python train.py --n_layer=10 --d_model=448 --n_head=7 --n_kv_head=7 --head_dim=64 --d_mlp=1216 --vocab_size=2048 --activation="swiglu" --norm="rmsnorm" --norm_place="pre" --norm_eps=1e-05 --positions="rope" --rope_base=10000.0 --rope_fraction=1.0 --qk_norm=false --attn_scale=0.125 --bias="none" --tie_embeddings=false --parallel_block=false --init="trunc" --init_std_qkv=0.0155 --init_std_o=0.0 --init_std_up=0.0155 --init_std_down=0.0 --optimizer="muon" --lr=0.015 --lr_mult_o=2.0 --beta1=0.9 --lr_head=0.00636 --warmup_steps=200 --schedule="wsd" --decay_fraction=1.0 --decay_shape="linear" --final_lr_fraction=0.0 --batch_tokens=65536 --seq_len=1024 --doc_mask=false --train_tokens=396400000 --steps=6049 --dataset="wikipedia_en"
MLP neurons of a small language model. Each row is named by its layer, matrix (gate and up: input weights) and neuron, and shows model dimensions 149-276. Each number is 500 + 50 x the weight over its row's rms, rounded and kept within 0 to 999. Numbers have three digits each. A neuron's up and down rows have the sign that makes its largest values positive.
A block is one neuron, or neurons of one layer that tend to fire together. After each block is what it responds to, as a language model described it from the Wikipedia text at the highest values.

L6.gate965:480475476531491543572508522518544605480477475539488540377493528466463519518477474610550483556547469512489529546426528480528575485510559397484473483487516584527564508448585534551450532397476492476522459487554591530468542562553437540488484532535482473582488436438534461535402481457501465497474526464493504505488514472480593461489460435552564453540552501455510471480516523404483613505524
L6.up965:550460474450536536456505486536475405591452535528489525466524498564495456511509481421473367490420493473530508534556403493530545414439552482442541553520607482582520551408535564520445431450440534568459431492478443525596540477511451458494530523510412457462573462562438530465549554556531528521446441477579507510500554514411577457552597547462474483498519434469399550527492503608477438505420
Description: Mid-token continuations

L3.gate94:487597501505542426564397508526509537475487572544459555417456500461514563542431434407589535587427505441547566551455497435496493491494437485603473442557538474491544493474468483474430414434487466476450558528500441510489514531569459476473476506593566498528409433525607563524603466574554455471534436438506460542451530497477536398530502491525450440485425501500527454463515512524504475585446
L3.up94:542476504511477526502432504443476455510331460380509471409445471460404452423442503529440459509507386469505498480470510505507502567577466534565453607482507557467559532551498529505456489448506502445536522526580467520457505549464578420497496439494452463458425486569455590510486566491540508513550545555604497514502444589447481513487528511538453597513425530444584566539562523482482403485558
L3.gate171:474440462407470444444530485463509524467542445479477513532439575394538499517484529471512475500567472499436540595502517556413483566469510552394509544480450477404536523473439489512551436449483489399486490555481513474495461444408439454483559429488370506491483475494504501551407496516465492577471496549517486502545465417553494453550512489418441497430512445479561466520558458496563457502507
L3.up171:543474463469504515521499553623533456488424501463537475541505541567493502466565443587597476575533460450546514441526460473470481527579490561432413510542473386436531492456491530432494524563468557586469495602495565547452583521543547477458433456514415498553489564410421508455451513481514624508518444540422479575501527545377559553486488499563479445519555502506528465457549433544530444566511
L3.gate223:574486484434446446476484583448494478525519573508480541392526456556379573449318443503542441487582528494603536576493511434539444492518520476506565488537501385548474488511476560474537553495529587525366535474469559497490549532417484483586563477582460468526466430456457506498444498448455521502467534405443536506425476485421540534573451500456571469627468525545490421417581534426568447461511
L3.up223:482494440412498498399502569522482515497450462466469593502511599552546469547455450492483479512495469502488487596496456592501584512484531464487482538482574490519553568481412492415503507554518478527492575467498508494455483579481491478424588464573562489445520665518545483456524436518492455512448549469502587540515499514495467458583458557524451586474577525546470510509487524527463459413497
L3.gate420:545546405477489571532480472517482421394448448533537477457465494489409575465532393465595464464455518532515535481500566451588492461492466460502462395515548506565487630445506568453466478503428479459621524499500389499517486448441468452540549531571550526525467587500523557446475488591429507508562555497536541399464446426460543445470478608485473540496448498509429551520542508500397448552527
L3.up420:495467445477452565489535417415420435504511521493533519511503503444456496422524403489443519484493436508568492445514547507527500546459395518528521495495501604557459449415464575505558505492528489479593566446422486558465437542507502507500554517579543465454408521496425448411571424498555409363471490435487458528528456455547423503570482480476466443521410500493504519482505479466542500538388
L3.gate577:526502492517475455479399470561419469518551534409474491468526483620477540540537535558501439546483541487532486506552379505584524534477443539493546504499493509465485495520508458469533572593495535390542556439538458498504492528592475488440528638513330551498565509406461455547492461489582483526582581588507530508518477399550538476584539511528510385530443484496496584522528416490618410594539
L3.up577:546581570511514533547438480480547480462452566505554402556539329530433403509535428571498565533424503491430477560541416506520562553530473551541515516515488467464491481497432523452532492550447608480455485456503494572514563494550497494491550604550573445557524501426455428497465516513385555390417452621487494467481547487565552471441497524595463384504559492586519447443531461506554593447451
L3.gate713:506467553476452481532371488517454554445372575520426481425503464560463438508538483528551490448473455419565525531488536464444493479502404439520480453556450478537595474482572464473576420409446384497466469567490586575474491500460555479386503450523479483643468466475456503513479480376486357564506425449510440550500491494449427506570565567546479545461474582555528435405469478489484537386524
L3.up713:575541538530426514363522474453527440560485478493460524469498428487564507533529493481522515507447407521480506439453468560449533498512495542498496571463527456452554629552463511520504521507381521564497457417489515600428492529481470528423424542523471550546449529492452516453461441503565540544518513517515463510491399517573531427514437485533522606457547517474449514452499444570376463452556
L3.gate751:438492450477466486488383437425467532564507523468460454536500440525531496512471441492523581566493471425545456363583473568493393571621420504618428508485479469418397496488410566453439477536523497422420495436464551520445448565496531506455498530524534535482516439474439506472502564513453480584465545571559548592473599502490513439548516550484492434587516476468397499563515512487568439497436
L3.up751:546462463499499528471413500527439422502574566561521438394447472553555489541539476533435565542501571491573523506530491463464600421413538468516600499501517493416459516443504454562494514422516583470448571437479490439558505464469524447488450485497470584465505452503516530485506516464433537551554454554559553458517518463410469447502504483479428522442549534396518540468524580540466468447519
L3.gate1145:639553553595468590453495569491535566446484525461445366485439511423499483535529527477498527454399431529540511475497500492512490470495474549525506438480434536535528517546501435508605376393544535503476580531512436505459475438499443613447446620491448630539498474536431483536505449493531518527399506523556457409543472496538518545560511503472519525507546536505521464492489475563490351441528
L3.up1145:464410380483415506525455505468452572496453454502449485495534434468578519552585561558467462583533528443522572508519478528463559432446547478493442439474440558431449515522501498482529409560457458427495449592445528450523508518487540459560360512527471553476433502385464531574539542507490499452561506509528562504431383473523480519505520573432478500475539535507418518512545490495496504448484
Description: Mid-word continuations, decimal digits

L3.gate9:442416458486545549399449456564524535573524489513491506532452436532451572556513516551501513508422544434549540494479502567491518527446404589508534534559467535469458490585520481566484460391523531555480484503572476632434437463409474455518474446488502538514506556590562494537436507554500541468543468459553522472469496426519568488607428552485566517491422457486490531517523584484469584567425
L3.up9:501480476524522542479441384467512493526564538533430537482489512486367539464531539493577511551500495461473504412490469572492529480495536414521509470539460430398373495520551460414541499582543435505419557552552527506447484474506451499466515585507530601482490526479444511510517441494503534498389453511504574518451448513497510484493548495508482557493424474361425494519388501474521479475593
L3.gate367:582486474607421547507418481512570462537580562494541433542551485471548466622549441435556431468598482464433521448489492554567460442585434437458460507500512497542545474534475515507502563449486517480511570558475409488472614485477496492489513484497412533484549435529543477512440413495487471496404442536518470488485444515505468516504428534427380440556587512454492492511535584522518586429531
L3.up367:499558526629518467526511441538523536400440484536488477598570478463531487439499464454518504531371560425475455500449504427487551570509476428525523490489492426522559514513514467530542414527529571456463593527565527453489465559460528520419423512522410492513506467462536445574530550463485528379572490541554511461542527526478477539528472520495537598559603453441552542444439494509525520466455
L3.gate448:477465530566460506516429575546499536523532478506540454512488413453502439570489511463546542465494529502474589517577529504520479516531438544493538472479466550515555558507516505469486580493427573534449605579512480597471551522516471501543504526517427539506519512605450471488485440517563551559507559509594496506486482460570458474514565522453529486525585416500450559576512441451540463503585
L3.up448:494519615592505565430500491476470595460500581419551484440545548531493459500526468492388418461526475423513555458488474521538382473489526534491554542414540453499480470439550524477457472432563499568459457489531453634518459427494557490585459531522490570383533512518494539511498593586531495481463496529516417627450435543419393457448480459513489498438463559371514466492469580515548508555423
L3.gate638:470537463460569540516538495475415501526551523623535452530553509550469509532550488452529399523582632467487495496412420432451456535463523515456438497393565470565491502517524598478482549560493568588456488470549459507406514417506562535505614504473444506449522501532422547533528474512531511519471509440491485429499487495496544469495491446462429483434545604440512545545512495452562490572460
L3.up638:497524531553564486583572485476450544480528598503566525595546613520563526553514494422441545459467570433477511553535490522491464471399507506488422459483484445522556529624481539498487553470425500486511429514530537527491454474464506531551429479502514505437449416468548469598545545551444529579514532489507559405471495551495467464565444498511505479469529494506424385538434587518479489571490
L3.gate746:497502480614450502599456504496526500416533506511563497519477492518479504510556543509562545486479443454590580405481452469550565472415454409476551571449510553536443457544543569521474475478475411457507557375538547539534547533555625466498529445463448486490406328579492507518436519511560479538509532527448581544584558597534541497405488570456463515479504486573503482641461553554578497511504
L3.up746:572437457569469559464532501496457532555501446384577530516453475562493499492535569445524511547501600507546548516438540567484465552481487574546483613512399491560426532462536457515505609457443516597467523545581482497539552510485589476415516594548478444492502499556503443533560451511547606480498525490477488559477511501508604572519513536503504462402523507546424470526440497551484469466512
L3.gate957:401491482522592485458459464529493497555529480581514450543530555500391472500530528570481590467571552445448490584550526486449466540585534519459510420579525532566504537413530518421524492478486570533518545490434507621534490484470478498532496500416554529582524530525527454414484454570556553440447417561496551479507608498432504517494441504539452390504508509569449432459451441502445610474487
L3.up957:454508549425555495563466493594424530471625474640510620566510518463488444625483537532522481454467510478582545502486525437448493547499545412527449498534622433467557534470552495496468401534439556428420543507583501625528532523530530524507479479418503503612461440450564445502474544488550535477502455487488498421454559586498463457600541474547449540492502436482490525445508512550524509438441
L3.gate1090:514555501558600442507469493548434478482526500529581507466584450478560495517532437517564437420433517610521462559457476570488462502537420448465444468559533519552549447454521501493461560532496536540611629480438396477418454604488568539486538493501484556376561537458450498449503465515460602496581496494496541539484484544471455462455422496397521514497578511532504497544574413467467467428446
L3.up1090:443505546513522519556581490454395525436561572536511489523573459499561441561402388484590464539452569547532506580445565437417483478518485563474473475477458590698552474461467463612507482429419589458471474523538468603500553495517513521464414492467488476482479472533515507528492511578482566600537419497401407537518540587494498476475541513432487547561598570562472497512599437444489478523493
L3.gate1185:481414513445418493578585449420470488509470546414542471470613480381465498562568501505456503469480500504564461476506469587479472530475493619483560462563478576480550578499538445453445586468487565631461509494472457496553533512580534467499454495502382422509566496510538494483502544524564456514528427487524502429492382611519403533470523514517503486495462507555494505500425483503436481359504
L3.up1185:535481389476444534576510480502447519514467499489604464485579511452423443527569516418459462411448498472493505508464454460535499465536468469486475442521545578540584539430542509484536560444476526478491596419421500505509531546473513497494385496524448442435512470484446547565499521505465561457507422486406526536521510568620471404533412514471429480435456544454424424485534434457465505494482
Description: Mid-word suffix pieces

L3.gate249:525592567542630489523430521599416388533558457487543569543454612384433456434510430589524517461525583465432526537576512517479562473522445494558492540464543426485510497529514473481446540359502428449397463551467564584529500396558543559474519393431451531525414553436542537445507404520604535509499446545494542476468553519460517519422523537497442509551479544542501442529448523483515474459616
L3.up249:474454460527469649544458517541444465437595447460458416508465524444436558497449429379416505525503486453504443521484529572519418455534488570463493574450495510498539469511497475514599560528582413547507476575500476502439496504521434499527349545446489621464475609437545505564405474527562509447549465552432591544447438384501533518490443439455466535503474530558396433483402509438507389458555
L3.gate476:511486518452485514459434552539466534522474486446430602485534553486500516504507502425525488522388505509507498482503536506518474506486487496492515425605459545569424528497498562416495563545394486525457432500449487558500500538470401364607477431493362544460471493530575435498563518478526502550489425435575465535550492581469438504447555557516580511573577525504519470545416519481485494505496
L3.up476:501526433412422540461479514505520403551485530496498569540493466448455490545476468527458465478516449501523546509571562535600490665417464510481493491513484522471406479480565465422513541579501593584506448496497529516548509514579576584523514551490407476486430497503566446468542465529483421482482511545490525503550519528529519519504496551484473553484498472571508578500516513550549495518482
L3.gate695:559507597491488568436487488471468519543480407543426540470468527450524515532497489518479525522531491625487422517462516480515482436508488571498493480574608535512521452523493562472542476543498549455406480468476468585468597569541603462514529420529482492462554468555556452500457433524579463553598601473517468519481467368556478489468521534499391495481470499595462521596453591512501425529520
L3.up695:503547486508505651512451457422501460587494503450501519478511522517368431563453496529543440495547448555589472556494544614530495470419584480480560504509522495527559595519514449533481498552490561491449600499510464539392507454534585437538447442461448548426518519404475398517566521428464526552593523552506450521579520470589612536400471545488489492462486496440524496494432615593537502539410
L3.gate917:584549574451477531471516485513537541434506510512489532523459617553477372555490536448456532594406434441492602580476512486438529515505507504512461492415446421490481487433463453477394562418494613505422405529553520561511429525504571464542515533508545552462539553521568502500492506505473469456490478463602572505526486523474514570474476491469457487459483524528471566481482464507482467429458
L3.up917:464369533513500504489529505526469558385517484499501496548517541431379532498337383513512463589525478554552435457466561529465514549520498531448513478513504598486485453444497505574562299603434506492506462451573445519558435531528364485585488486511453503488472509432526484485491546589461518528575470527547520563432413555552530475416499526479460430491543579566551537444480478528576503452467
L3.gate1017:512440546394535446464490406515514506442530535480549566510572527507444541581397483376562493465520510544485560482517515448472514488461466492484574499495404493534494485419472583530555503479497401473541473441471422444480475552488484528530522474475386498439484435459509464559422464490482450507515421453440554550485478490610426444445546409456393462490453441493385440613487563474560468494481
L3.up1017:517514476517499496426495404567490474455518532437521537501487599522487570537578413436577520482369475532510615488471518533514508508511473471503485575522484542524403445507440506409568493445591454508479524533435498555516502517521439546487470526505444463432444484477513486377429454454439473547550506532422515509447370652451482467427448409500421441553621508552458510563519606576488406467472
L3.gate1023:546560488416560532515512508529474556568506431506395495531471587453503608531520482487429442449560444612519478576571513559507464507474431496424457573550544452524444489533494529539467522557503425496551460500489483509570508536636565398484437577449504435482499452475426512459497498528520470600494496560479390584539608522452496481477486514412594429479483547445627521569537457452552427470459
L3.up1023:505456529505523452612512458550516440471462528449468493481528534604440496633503418552408476602506494503435494507520552460477587497480493393506469598533546442524502516559494440569453533432405424479508526476520499543634551526561487560515480424547535487470498475494605507555468505488464540520518495518446468450485538474411592501419459500422489560545540605615543530565450542555458615537579
L3.gate1135:542498569527535551503530501470434531486503520522536482556542577514462573528327511503520564559426465537405477534562458573490572492518573466421576521542587490491596491390497574501464493490490465531520526449510469457578444452559489519521520449494529505522520487478482457381557531538479552468509523514542597517545499560442486546516469601473435421589504510446526548477479602514553426462579
L3.up1135:469491518440513577614509523437468544582434551545457554509493575464491618549559480504494466430556523491542496428629619579453513566522478525459632575476549464549462505547507504570561540490373466493504413436519575532435456486478516405413535591530511407438513554492479526575437475428523589453474510474466482445420570477557468448511517481427531461461507532463461500529478474387555434477496
L3.gate1153:538435503474545582459521459597519514568468499491481497414487524511477494481550466529479500469453489503454459510561523507614529511406522480389529605526498461597454505498476523541521505546428546544414480508512586462455481458477470454514527489442493480524538546512488548495548495578466467572607454485518539515537502508527495574478485558473516479430516521548464508490495485498425540485488
L3.up1153:518425466524524508421407496526459531655589388407409495503596439503409447513527526575502516502387483533465437475492533472555519444453568557461526537502505536540435540480527523504435529409468412497429462405490474485496485484476436433443450487386603487463529537510519582529506504410424476518568495629462558553508583540501470517459531521566489509438534411596525520518468470484518602524530
Description: Adverb and connective pieces

L7.gate68:528440483536577455487586484531544537440564468475527505542595503519537541540541631470488450498505467560520486438527469578506543582399494486522520540536511530452582537480541552580516555469558566579638581491616595519519516553507434441552511526527449563505534434487516426447507532539457496555512472544526530529373564533429451468562595460518469469455519451512521550421517523518459481496513
L7.up68:459574554447481502424576406513502549550496501494513529554437582465474433454514510458449508523400546614517524484487454472570432441503491512520561606566463524562434545495480484452541413530536519509467403527390434569491457532504600493474494475496531451483558556488494540480503497483507525490479502518495402528580554446563508561494496549421569385479513486477482511470521492502423509474554
L7.gate86:481451503501434411492472465509512517412597560547524530516508492550540506485506496472554597506648546595403454520459458482475409548484537599279426525521550485547520543525500571533533517504497569507588602556542543447409523534585533569512475421449390551453526507509477521577501489528548497486502504503442514495585666524453539445556430478457510482514463459493507471471567459523519488556440
L7.up86:446515570521414520465505485435457471562498485592530470501487372465545556437469456624431418491582564591556424495553640506509604559471465535448526413475549506489509457478482531474434529476457518501516510558545496423536514561556595586494438475531463544504468566451453535480518464484552534497529501529509484529515536374488525509510400425507502561562459555459572547500514389491503421493511
L7.gate291:499472476522505456504452524494447519527478495514484441485462380503485552467535474504433559499521520489435490466486581546533558499497464514490423463472504488485601509539586645400491465526578555446506509395555572513483545498439492560552519397517471496522527420578420405409483560579516448438508376569506497396566503512458550493455434451475569481431505494500415486509418512535467541569438
L7.up291:376504454499434507543536547469459496437480476532504470565521425441482483434479523541488472452491552520392551476488562558551574506565544425529443477465561458550470581529474472448513416571512538458534491459490567487529496617536531571573564460442516470491532460432582467535552530495466455489521449483502468498607513501484497508549458476448532598468548527443537417596441458547433430495562
L7.gate406:569551491498503550465492459470497498548547493468499528539472457419485355550451490547541445506450569560411426483547566532510481559498413389491457499542468508498494549551588555565452574428540575474581559494598545541558524495462508511414486517545453502503440507535507551573448417461528453440442483438575578479492402448508495478479497457475481470542523534537457553605592546579525532414442
L7.up406:435432571623521474473452497508455556500528473559472501539531602502556547490459502484476457420474491509458484407555534467538520480421478448586517531544538464536467531506534477391477371495477434501439553546467469495475540529531422488523497545585459455467468393534471504324493539514563403552370554499581539615551519472458471516491529555460455482562513440460505496403498443491457556435499
L7.gate461:514491562506503527479472431485446587513430497497458474501448442540457491510499385501553595567441626534507447476447523534438478558473431517513486492480540485464471519516493460580451516459577524478485591492498492547516470483594420510448522543491498511530468531509457433514524618532485620430519510559435446427536519432527483487572454500500436496550515510463482548583559560587498459472502
L7.up461:479579588511506516508585541629474487518513522521483588548480533454477460430487540534659507521492395459475503529549456494459541480458451567482549525451549515492437478522540518583507486439614523491496561516551562454393592542518521506459549489472449532531519474493528543546607511461603495431491459611488527415418498533579422523548432525548515447538549614525552446475475497462521437439459
L7.gate626:596409525561564434403598477471513629513590428479486474550458499502459582416515424503530506462394453488492505455549570514511450515445465530399444558401456442541500578546581598525477612529578579532610474520543628436565493452459487610524515430452448462505468590491576487453557464511502579499568539446436501504426626508527472427516473494535490452444499464418495512560466534463540539546511
L7.up626:516576505554488520424479444440527552549514510506448586583460509543543414503423479525556505374531544485556555498600570454500402533482432491518553506488433564380442504584529543421582577512605512515544488605517543499555497499520557518462604413397495576446474556464505479480630433380546470488561465503464541485561599487497528538557494615582535461528483495451440596623523521532519557407559
L7.gate728:516475505520503460485510451487539509479451439509498571485563600501447475501522486481529518400492469467560427407492584463561479623442521561419507460531451582538470603596644526504394490513502595576501477460507494424512494546486545464451511449499468529530582487510499570442514349465472463562478479451513510528552455550484388464507497514432429536378632440489488512551568557431444525528485
L7.up728:534397572532625489481528464529456473507471416490495530470514521505475469543564504527516413469536546523512513384483475398451497577485444538426530469522419441566579487593569510635551584575458530506534501512432529464483528514528453561516540480534580462524536528469522504535575472482535431467501539637503476458450557560463544487517571443492521564485580465515438472461480468438478578543558
L7.gate960:614509520532586473452403567573493476532501486482522527458510483481369407488542485522538508600533534556444490423534519459563507506466500484553520422567507482482485501432485517570516545449434602546484561444595540527461546529499453463481537534548554677483594506565476493544487511509547531532574489520554453491545501466532478513492439445502511534466542555513538641485539545488606587543437
L7.up960:485556535523483538503492472554501514463481485451503463562504498568576372550524571456426498449455567533516458472520470516520548591407403515540456453460637405466489530491469467496575481502578545537490496519510554513541579523467462481580587502563507505514495444545515502448477451550512499473455469518458490479554525582531590574550569543574531562448592553517555525500567503502478458461499
Description: Abstract noun endings

L6.gate710:497456496465552568501520429512523549436545519439540478473593492547513519588471465523534520458514517499515541486485427429531520418423418470468377507583596528534561507500488533495532487484444579460530565456559468530586481484500496559492491553488548496502496489444442477543503507482485495454545545519495466547547522544504453435476411577526483517441485528442463488500598485594512385427505
L6.up710:467524468611605594545529541507510519487517501528548579530535525574546475532506529429543468535522566503514461576518468476543614462511447511479467505528504449617518545493571510473559551448462535467582466490588513514577472443499519595545485488562556572459508476535431425507533495528517528576486515588442541499490522476425515439611550523559559447465536474581538497489523579602484414569437
Description: Word-completing suffixes and "this"

L7.gate32:534509448456564451485498529477457496539503483550546471543354472451560470523560460482548453513449431493589542490538464566460491528507439462476514452439497544491504585553539453537464439519469526464506629538486526508562505502481504468475538452453517529526504459449435521446395492516540488466484522482441464559467541538496569554426437533490492583402439500474473517520531511477537476468507
L7.up32:438502541522509553591451513438610443525510423483497590527510519460506572434372450495501473529366523508506504476409552460401429482493458452462504510505568479533392489448611477490514492483521513498436466505488516478456430531492447469521512541424516459576535550545519473550389491475471428515499490543534376484443412513448501461414418512453456535470557610497479511442479424486534555524530
L7.gate50:465510400500407476404488567515472497416498359464478539569442602492496601380492447580568520546509538499536557436388488573567566455426504494463495493580497546543428613512472393558469497501503471505499518474520549468444466490471455529479541507530493477430544496465522513431476520577457492451450414539447463547453481441480501476420379535517472540452496524474540459485505508551508449478445
L7.up50:445522448436440435508577566434580470510548522559544642409486523513503518407403485433475592530464571566476535471492420546491518479561475466555504536478421467541562562382502477542511422506431594496408459570534523412439521486509435528451492549465481452467520531498499536398445503498459471558479527440483479570524447554493379414461660502465589427530440476525469424553529496480404458472495
L7.gate207:556492516445515468459522509447527482447523440492463520477466467556564464484482521487415523505435552481575495551483543483408536469487455448547490552458406474513463449446538552490429510524515500480517480458493487530467507499435517513534504441536503411532473490464516555493420433480473499561503525477564465523451444518490530526574447557481480610452401557426528463586517490497465528545495
L7.up207:535508496477532544453366451468423551353547491514533497435425456526443466476486477485518525499426490492522461550442471509530614531534502482611506432560558460547462480478459498504495529579455422598500515526510511533494453483544373436512409458517463553408489429487460548577436517527503557522554485568461513457479475485451505526475491507492390482487467459489526566553476570535529494530523
L7.gate297:596535466412495546536520490487502484445481605485413550432550503449527572505442574547591469506447483450616402486535513457504562433465391480471421569488438518513444520475478473542570540429473542511482484529507428397494460486525419408558503531479503521534479510466503467576546395457598471533507506490512473578452567497521521444523435453586458550520498496541534416482482537493475545510514
L7.up297:424559449479459445562478461470506520465482566475477465503514614495532515472503553515535522607488533421494544552491531472573443441511442324504472494523482508460528518539451508543523496464474500444496430565432511403541511527572485511538506546480443498515460515487525537556398543492458545483562465461407464627457451571534550554482496596476505577509605480490456548488537566481589504532491
L7.gate548:509506481471523480513498521540528536544429483432519487519561579449455456485520451489425388519482533424473479446439411545402479421506560418561465449502362509532485489560501499426503467529453481559494475593400508488587511483538514418505455517449494548509475419445490515567485461493455561595512500451488539545500488496485425538459521483433518479465550555443508469494515471514513564471523
L7.up548:552460460536509496543496561579418394522553427453526570506506556498546449465474485468477552474535553439490466521510497496522508433496455495531457498530487525472508434486501470461525539456471461449513514547407512530510505565460536501499517435431548461470465490550430438568513477518420503611488541444585480515469502460547462557477513492502569546536600523350446512510456489604509512465431
L7.gate697:461565494545581468440559556541496549435567425433579539554472550497531572442499480480486541512512477512538541532556524465428558426500589432553509480578544486425501558466516432519499451528462443598567409367479471463459515582483401499526534572566467487627539478530503548440442537529570469568436501431512523500534552551525439528454488533391486400524477565519488417521537544431459438535433
L7.up697:547508517508519462345568532497494503537556428536412570529495565581408538491437432494549567523521476487487498563404444500538577511541536529538458426410545426437466587480551449484492567476543486560496438468509531516453583560488509478523513466419485585444434555506491503492508549485490493477514465485526527492506381515445551486489546462562408473557481511543461426504557510472551413426570
L7.gate1071:495470493457457594461517497517569463476568460478518492580534477537531514455435467446474511557594536488490472532427388520546441534471504565535577555550531486469502528485563507559574488533471496560470485494609539554522435519411450490487573428485462548443523499433481479583548550519482476480490505466469522534468512470484440562479383450495489449456493461486488369511422492350594521496491
L7.up1071:482535501483487485479537468521501540377474512461515404484462445430602470515620507499566438495498485559472499482489527545460511529444532545508452489536469556541500536445480531468500616460511554508588487510531592463443523611470459406443491482494404497582487557467499424537475429494460461513455501485500539472440506529506455556460492529413506459436560511493567464503465512490488493504459
L7.gate1167:489541506566432443474601492539521507474576549460504514432467524531478418521428457609523475518452524451462476587509477576464598544512482455484496570556477503524447496464506514494418511464559528529482438403555508490562513577510371483496548577505529464505497542537496557583502437470462486550515556536543517550437487463349477486517510529476548465504557549585423442587513517482470564398501
L7.up1167:568497587383590478480509453508526419507527415538514529440545511461510446511420512485487469473559500509510419552479526474508512472466578458483444498501449600550506544498584462481576488447468490586517479534427606537462459474520454321446465531520516506440506543524523512481489532481496488509478567448415524505424458522376482579478515488524504520480519498482613473488493454399468453517514
Description: Slot before next verb